From a checkpoint of a small transformer trained on Wikipedia: rotary positions.
MLP neurons of a small language model. Each row is named by its layer, matrix (gate and up: input weights; down: output weights) and neuron, and shows model dimensions 320-383. Each number is 200 + 30 x the weight over its row's rms, rounded and kept within 0 to 999. A neuron's up and down rows have the sign that makes its largest values positive.
After each neuron's rows, "fires on" lists the tokens most often at its 100 highest values on Wikipedia text that the model never trained on; "fires after" lists the tokens most often just before its 100 highest values on Wikipedia text that the model never trained on.

L2.gate1789,195,218,196,190,178,203,192,153,205,184,194,221,273,239,176,228,202,258,182,202,213,166,184,223,227,210,195,244,220,192,200,198,222,158,211,171,193,191,244,243,202,181,209,201,205,243,174,231,194,236,177,239,220,165,161,189,193,139,248,206,200,160,170,161
L2.up1789,184,222,223,190,222,222,191,178,223,181,176,212,171,182,172,244,192,213,195,220,132,194,177,220,212,246,184,209,231,225,221,201,210,172,197,165,156,224,243,254,160,220,231,169,217,225,188,212,170,256,200,227,233,178,184,210,204,194,215,210,235,191,175,182
L2.down1789,249,213,227,222,228,208,182,244,180,222,260,184,178,191,209,193,193,187,198,183,217,209,297,229,199,175,199,202,197,202,168,207,167,214,298,212,239,258,199,245,219,174,144,176,261,239,181,190,167,149,258,228,146,256,220,170,147,194,184,225,194,220,238,194
fires on: "2", "4", "1", "0", "00"
fires after: ".", ":"

L2.gate2015,154,192,186,231,168,170,220,185,189,215,197,210,202,166,194,220,195,199,218,170,168,199,214,227,185,191,207,183,218,213,229,173,219,140,207,227,196,188,185,222,189,188,230,212,254,207,179,236,175,201,248,192,234,224,169,201,164,174,199,215,172,230,220,224
L2.up2015,211,181,175,196,212,218,235,221,183,262,165,187,198,174,195,204,164,225,236,166,188,206,165,194,185,213,206,153,223,227,168,199,171,186,207,192,193,224,203,213,191,171,222,175,257,196,217,154,105,241,224,219,196,267,169,221,164,176,231,165,181,160,199,197
L2.down2015,196,209,224,237,163,194,187,165,208,220,193,206,206,168,220,202,151,222,166,185,207,176,215,201,184,168,209,234,153,170,197,201,186,186,159,161,203,199,161,254,225,163,207,231,229,212,183,227,184,250,235,236,203,175,162,231,181,159,296,204,230,231,201,254
fires on: " |", "–"
fires after: "0", "9", "1", "2", "4", "5"

L8.gate1491,202,261,176,166,238,173,206,142,148,201,257,213,210,144,180,215,163,185,201,199,170,136,237,199,179,213,252,206,195,192,142,159,217,180,266,143,205,212,191,183,184,194,196,195,209,151,221,129,182,175,140,210,197,247,233,197,175,242,284,142,200,198,178,197
L8.up1491,206,176,178,154,204,206,148,201,215,207,184,223,214,231,209,224,161,199,195,258,175,143,183,249,212,260,240,281,211,205,230,177,197,219,191,214,202,193,236,234,187,175,222,200,245,186,192,180,234,149,240,194,165,192,226,207,248,237,230,166,205,185,234,184
L8.down1491,222,221,224,199,193,156,139,204,218,208,228,218,222,185,185,221,198,157,174,168,169,158,170,203,211,226,212,179,228,211,187,175,254,215,207,187,167,167,224,163,243,219,173,170,224,182,248,186,227,199,147,272,185,200,202,176,204,237,205,174,203,213,191,213
fires on: " such", " well", " known"
fires after: " as", ",", " same"

L8.gate1325,251,150,232,197,221,186,197,178,143,219,227,172,274,179,190,246,215,256,183,196,179,201,198,199,159,206,201,204,167,203,261,165,197,215,246,209,187,234,199,221,204,149,165,200,198,185,177,191,170,259,200,227,222,170,230,240,173,208,214,256,197,213,229,248
L8.up1325,262,165,170,173,213,209,173,215,226,185,223,172,251,223,154,250,124,153,200,241,166,179,229,236,138,203,220,196,194,186,213,194,207,153,168,234,145,194,208,246,164,172,222,189,182,205,211,198,206,176,211,152,246,215,191,242,153,99,246,252,244,167,172,182
L8.down1325,249,188,195,188,197,182,241,159,180,215,202,204,222,221,224,234,179,222,179,197,180,194,164,158,182,179,186,179,227,243,237,227,190,174,179,169,222,197,255,188,220,229,167,201,156,226,187,193,204,197,208,275,213,157,188,201,169,176,175,181,184,187,204,208
fires on: " the", "'s"
fires after: ",", " was", " as", " is"

L2.gate1620,160,187,189,110,201,232,191,207,214,233,237,211,164,194,172,230,198,214,212,190,195,159,224,240,205,186,181,244,228,226,147,200,175,138,166,194,197,174,199,172,188,193,205,269,222,257,96,216,205,202,212,207,186,195,184,180,196,181,192,181,192,192,164,235
L2.up1620,185,202,201,196,224,218,249,180,173,200,226,216,242,212,202,200,174,158,209,184,182,211,225,202,223,280,177,212,153,179,189,225,166,188,185,168,173,203,175,186,257,257,214,211,238,197,131,206,209,217,200,198,166,202,155,214,168,178,206,185,201,168,241,226
L2.down1620,146,193,195,207,197,237,162,199,261,184,171,178,185,211,253,252,205,232,183,170,201,153,161,165,209,247,213,253,178,189,157,168,185,177,167,204,198,185,173,221,182,180,230,192,191,268,205,194,170,204,196,224,179,229,199,194,203,240,194,236,179,186,184,195
fires on: " |", " /", ";"
fires after: "0", "1", "3", "2", "7"

L2.gate1515,203,195,202,191,231,141,179,242,198,257,217,196,184,193,197,230,188,208,193,176,223,225,217,203,235,226,222,176,121,174,194,188,202,141,208,208,243,232,172,219,241,149,191,177,233,219,192,152,164,159,221,197,186,252,158,174,194,218,245,213,195,179,157,160
L2.up1515,153,228,236,229,201,199,164,221,217,222,264,238,183,210,171,199,223,209,223,162,201,218,196,200,237,219,257,205,146,192,190,210,226,243,208,152,218,192,193,190,166,165,197,111,181,202,155,200,202,226,217,202,184,218,210,207,174,289,201,209,256,170,206,215
L2.down1515,203,188,217,173,261,228,181,202,191,192,155,215,183,183,164,167,217,198,208,212,250,207,187,168,195,196,203,185,247,219,225,190,163,192,242,203,190,164,204,223,172,174,183,130,258,191,213,188,191,195,194,143,205,213,178,182,195,242,192,169,138,179,220,196
fires on: " than", "5", "3", " until", "1", "7"
fires after: "200", "201", "202", " more", "199"

L2.gate2119,205,192,200,169,204,195,161,175,254,237,197,140,190,200,173,182,240,199,253,157,215,202,213,186,174,222,266,198,199,212,270,206,190,193,281,166,179,223,229,175,245,213,224,163,211,206,242,188,194,258,220,206,202,202,210,181,149,188,227,179,155,146,226,209
L2.up2119,205,211,177,254,158,253,212,206,160,279,173,234,216,188,178,232,140,270,226,194,176,246,191,187,225,194,178,223,165,233,176,165,174,255,199,211,195,191,230,216,205,159,155,203,205,206,198,172,190,171,218,170,206,185,174,192,200,241,214,161,160,238,226,264
L2.down2119,213,247,206,205,185,201,211,225,183,184,217,200,201,240,179,196,181,198,188,146,217,246,207,156,173,196,235,192,160,207,210,164,136,169,214,257,174,266,194,191,214,220,217,212,174,251,245,213,150,212,216,201,140,180,199,219,185,163,184,158,183,203,206,203
fires on: "–", " |"
fires after: "7", "3", "5", "0", "2"

L2.gate997,198,191,230,226,178,236,217,235,217,231,132,182,206,191,198,168,184,180,210,198,143,216,192,228,207,167,213,205,226,238,210,221,236,229,174,184,178,173,195,180,218,177,197,150,261,197,215,208,163,211,231,153,175,244,209,208,167,203,193,273,263,192,193,212
L2.up997,199,184,216,187,177,205,197,222,172,171,194,229,162,176,212,189,205,202,168,220,181,212,194,196,203,202,148,209,187,223,244,142,210,156,253,196,206,226,206,175,152,238,162,186,201,184,186,163,170,225,194,222,183,199,187,197,201,179,187,190,206,217,210,218
L2.down997,202,213,210,201,212,190,182,195,235,240,190,203,157,187,208,207,228,201,173,199,199,168,225,220,194,230,201,234,216,188,175,237,130,206,271,139,195,167,205,159,217,222,166,223,249,168,201,199,225,279,246,193,199,201,174,196,238,218,181,238,163,202,189,138
fires on: " a", " Court", " attack", " an"
fires after: " of", " Supreme", " for", " in"

L2.gate1642,170,118,196,187,188,215,196,201,231,200,240,203,164,236,218,194,195,162,186,198,181,284,160,183,136,191,216,220,213,243,202,227,146,165,248,228,183,174,246,189,210,185,195,141,170,189,193,181,142,180,207,207,211,232,242,231,185,183,194,241,235,169,194,183
L2.up1642,204,181,218,229,192,262,240,135,206,189,167,225,185,223,188,150,199,199,222,174,192,231,156,168,165,241,163,187,228,183,169,161,247,182,159,198,209,194,189,200,249,197,191,243,239,184,162,226,228,186,147,180,189,192,178,219,174,175,232,226,188,206,237,180
L2.down1642,227,169,213,193,198,174,167,247,203,246,205,195,214,213,175,155,202,210,206,279,206,181,177,207,143,201,202,196,251,202,199,204,226,215,169,170,187,247,235,249,215,202,197,175,224,258,250,187,219,229,176,246,204,235,200,241,173,207,193,158,196,263,221,179
fires on: " It", " He", "ra"
fires after: ".", ").", "==\n"

L2.gate1349,189,228,184,205,184,186,197,213,192,229,167,205,176,164,211,149,205,220,257,237,197,267,203,225,212,183,248,199,188,194,183,152,252,175,198,171,241,182,252,268,241,206,226,226,197,180,218,203,221,187,193,186,176,206,186,205,167,223,251,207,235,192,195,165
L2.up1349,154,179,215,190,183,184,229,154,229,213,245,207,193,197,167,202,189,206,175,176,183,190,188,147,181,206,171,198,194,215,207,168,232,230,237,153,183,195,155,196,214,228,207,219,204,154,176,174,242,210,186,188,129,176,207,253,237,160,146,239,221,174,183,197
L2.down1349,207,149,180,207,266,154,209,228,175,152,243,229,145,184,212,162,256,232,271,174,223,210,142,230,172,211,233,200,176,199,195,174,209,148,242,174,181,134,195,196,224,169,168,167,171,204,187,235,236,207,196,216,279,193,164,163,222,216,162,230,183,209,189,207
fires on: "1", "7", "9", "5", "6"
fires after: "201", "197", "200", "193", "194"

L8.gate1566,238,244,207,230,205,225,182,196,223,189,213,225,201,192,216,166,233,183,185,169,173,204,224,174,218,227,208,177,175,209,191,282,184,234,163,203,212,227,252,196,195,231,153,221,137,195,214,225,223,169,179,211,249,217,180,239,204,210,192,189,168,248,196,192
L8.up1566,240,195,179,171,192,207,194,211,208,213,163,179,153,198,168,205,148,234,184,209,257,184,173,173,165,192,192,190,212,198,181,176,178,202,184,191,180,244,199,141,201,156,239,232,213,231,230,228,218,186,271,225,205,201,168,213,244,266,201,151,192,283,155,221
L8.down1566,230,180,238,216,204,227,159,205,237,187,184,173,190,170,213,207,199,204,172,194,210,179,224,229,224,170,187,188,151,180,211,210,191,161,221,185,231,244,215,181,227,177,137,246,203,222,172,206,154,137,198,213,204,187,137,248,205,187,168,214,249,194,229,223
fires on: " ", "200"
fires after: " |", " ", "|", "-"

L8.gate558,184,173,210,215,238,198,190,167,207,230,281,192,230,188,174,202,231,219,183,196,166,172,191,199,184,177,277,212,160,213,181,210,190,166,251,223,268,232,197,224,144,179,95,198,187,203,178,185,261,115,144,217,228,224,184,205,181,245,223,183,185,176,165,161
L8.up558,181,237,194,183,167,205,199,181,166,198,147,148,169,259,186,156,182,234,272,222,165,149,174,266,126,200,172,176,176,224,221,220,226,229,230,175,163,254,195,204,211,167,218,204,229,246,229,194,198,199,203,182,136,220,194,257,234,201,195,205,184,190,186,242
L8.down558,224,149,196,215,234,143,231,198,220,187,194,213,185,210,205,225,169,202,181,208,127,237,186,200,202,252,258,183,166,172,183,187,184,182,143,222,258,228,237,240,178,222,91,205,186,215,219,195,204,178,175,229,223,193,194,240,200,213,218,196,204,245,251,209
fires on: " ", "–", "202", "200", " −"
fires after: " |", " "

L2.gate1382,208,215,194,185,160,248,183,177,232,223,164,190,204,206,214,199,200,192,196,169,179,190,189,207,199,166,243,193,211,222,151,215,215,170,229,215,205,193,208,219,227,207,126,169,166,231,214,211,178,204,180,246,230,207,228,150,190,190,253,182,186,200,289,223
L2.up1382,203,232,238,210,241,191,180,197,199,183,164,300,190,142,195,208,186,226,166,179,164,200,142,230,176,256,204,167,253,195,171,177,202,220,197,264,179,173,211,217,146,166,201,249,177,201,201,196,232,239,171,159,191,174,126,203,205,250,202,224,202,181,188,181
L2.down1382,135,183,156,181,222,190,172,177,212,184,233,198,171,195,278,139,185,171,212,190,225,208,203,193,187,232,141,207,214,225,187,191,235,198,209,235,168,219,173,235,195,197,197,188,188,210,176,207,217,169,204,160,223,222,246,253,173,228,208,155,216,156,186,218
fires on: "1", "0", "3", "7", "6", "2"
fires after: "200", "201", "202", "199", "197"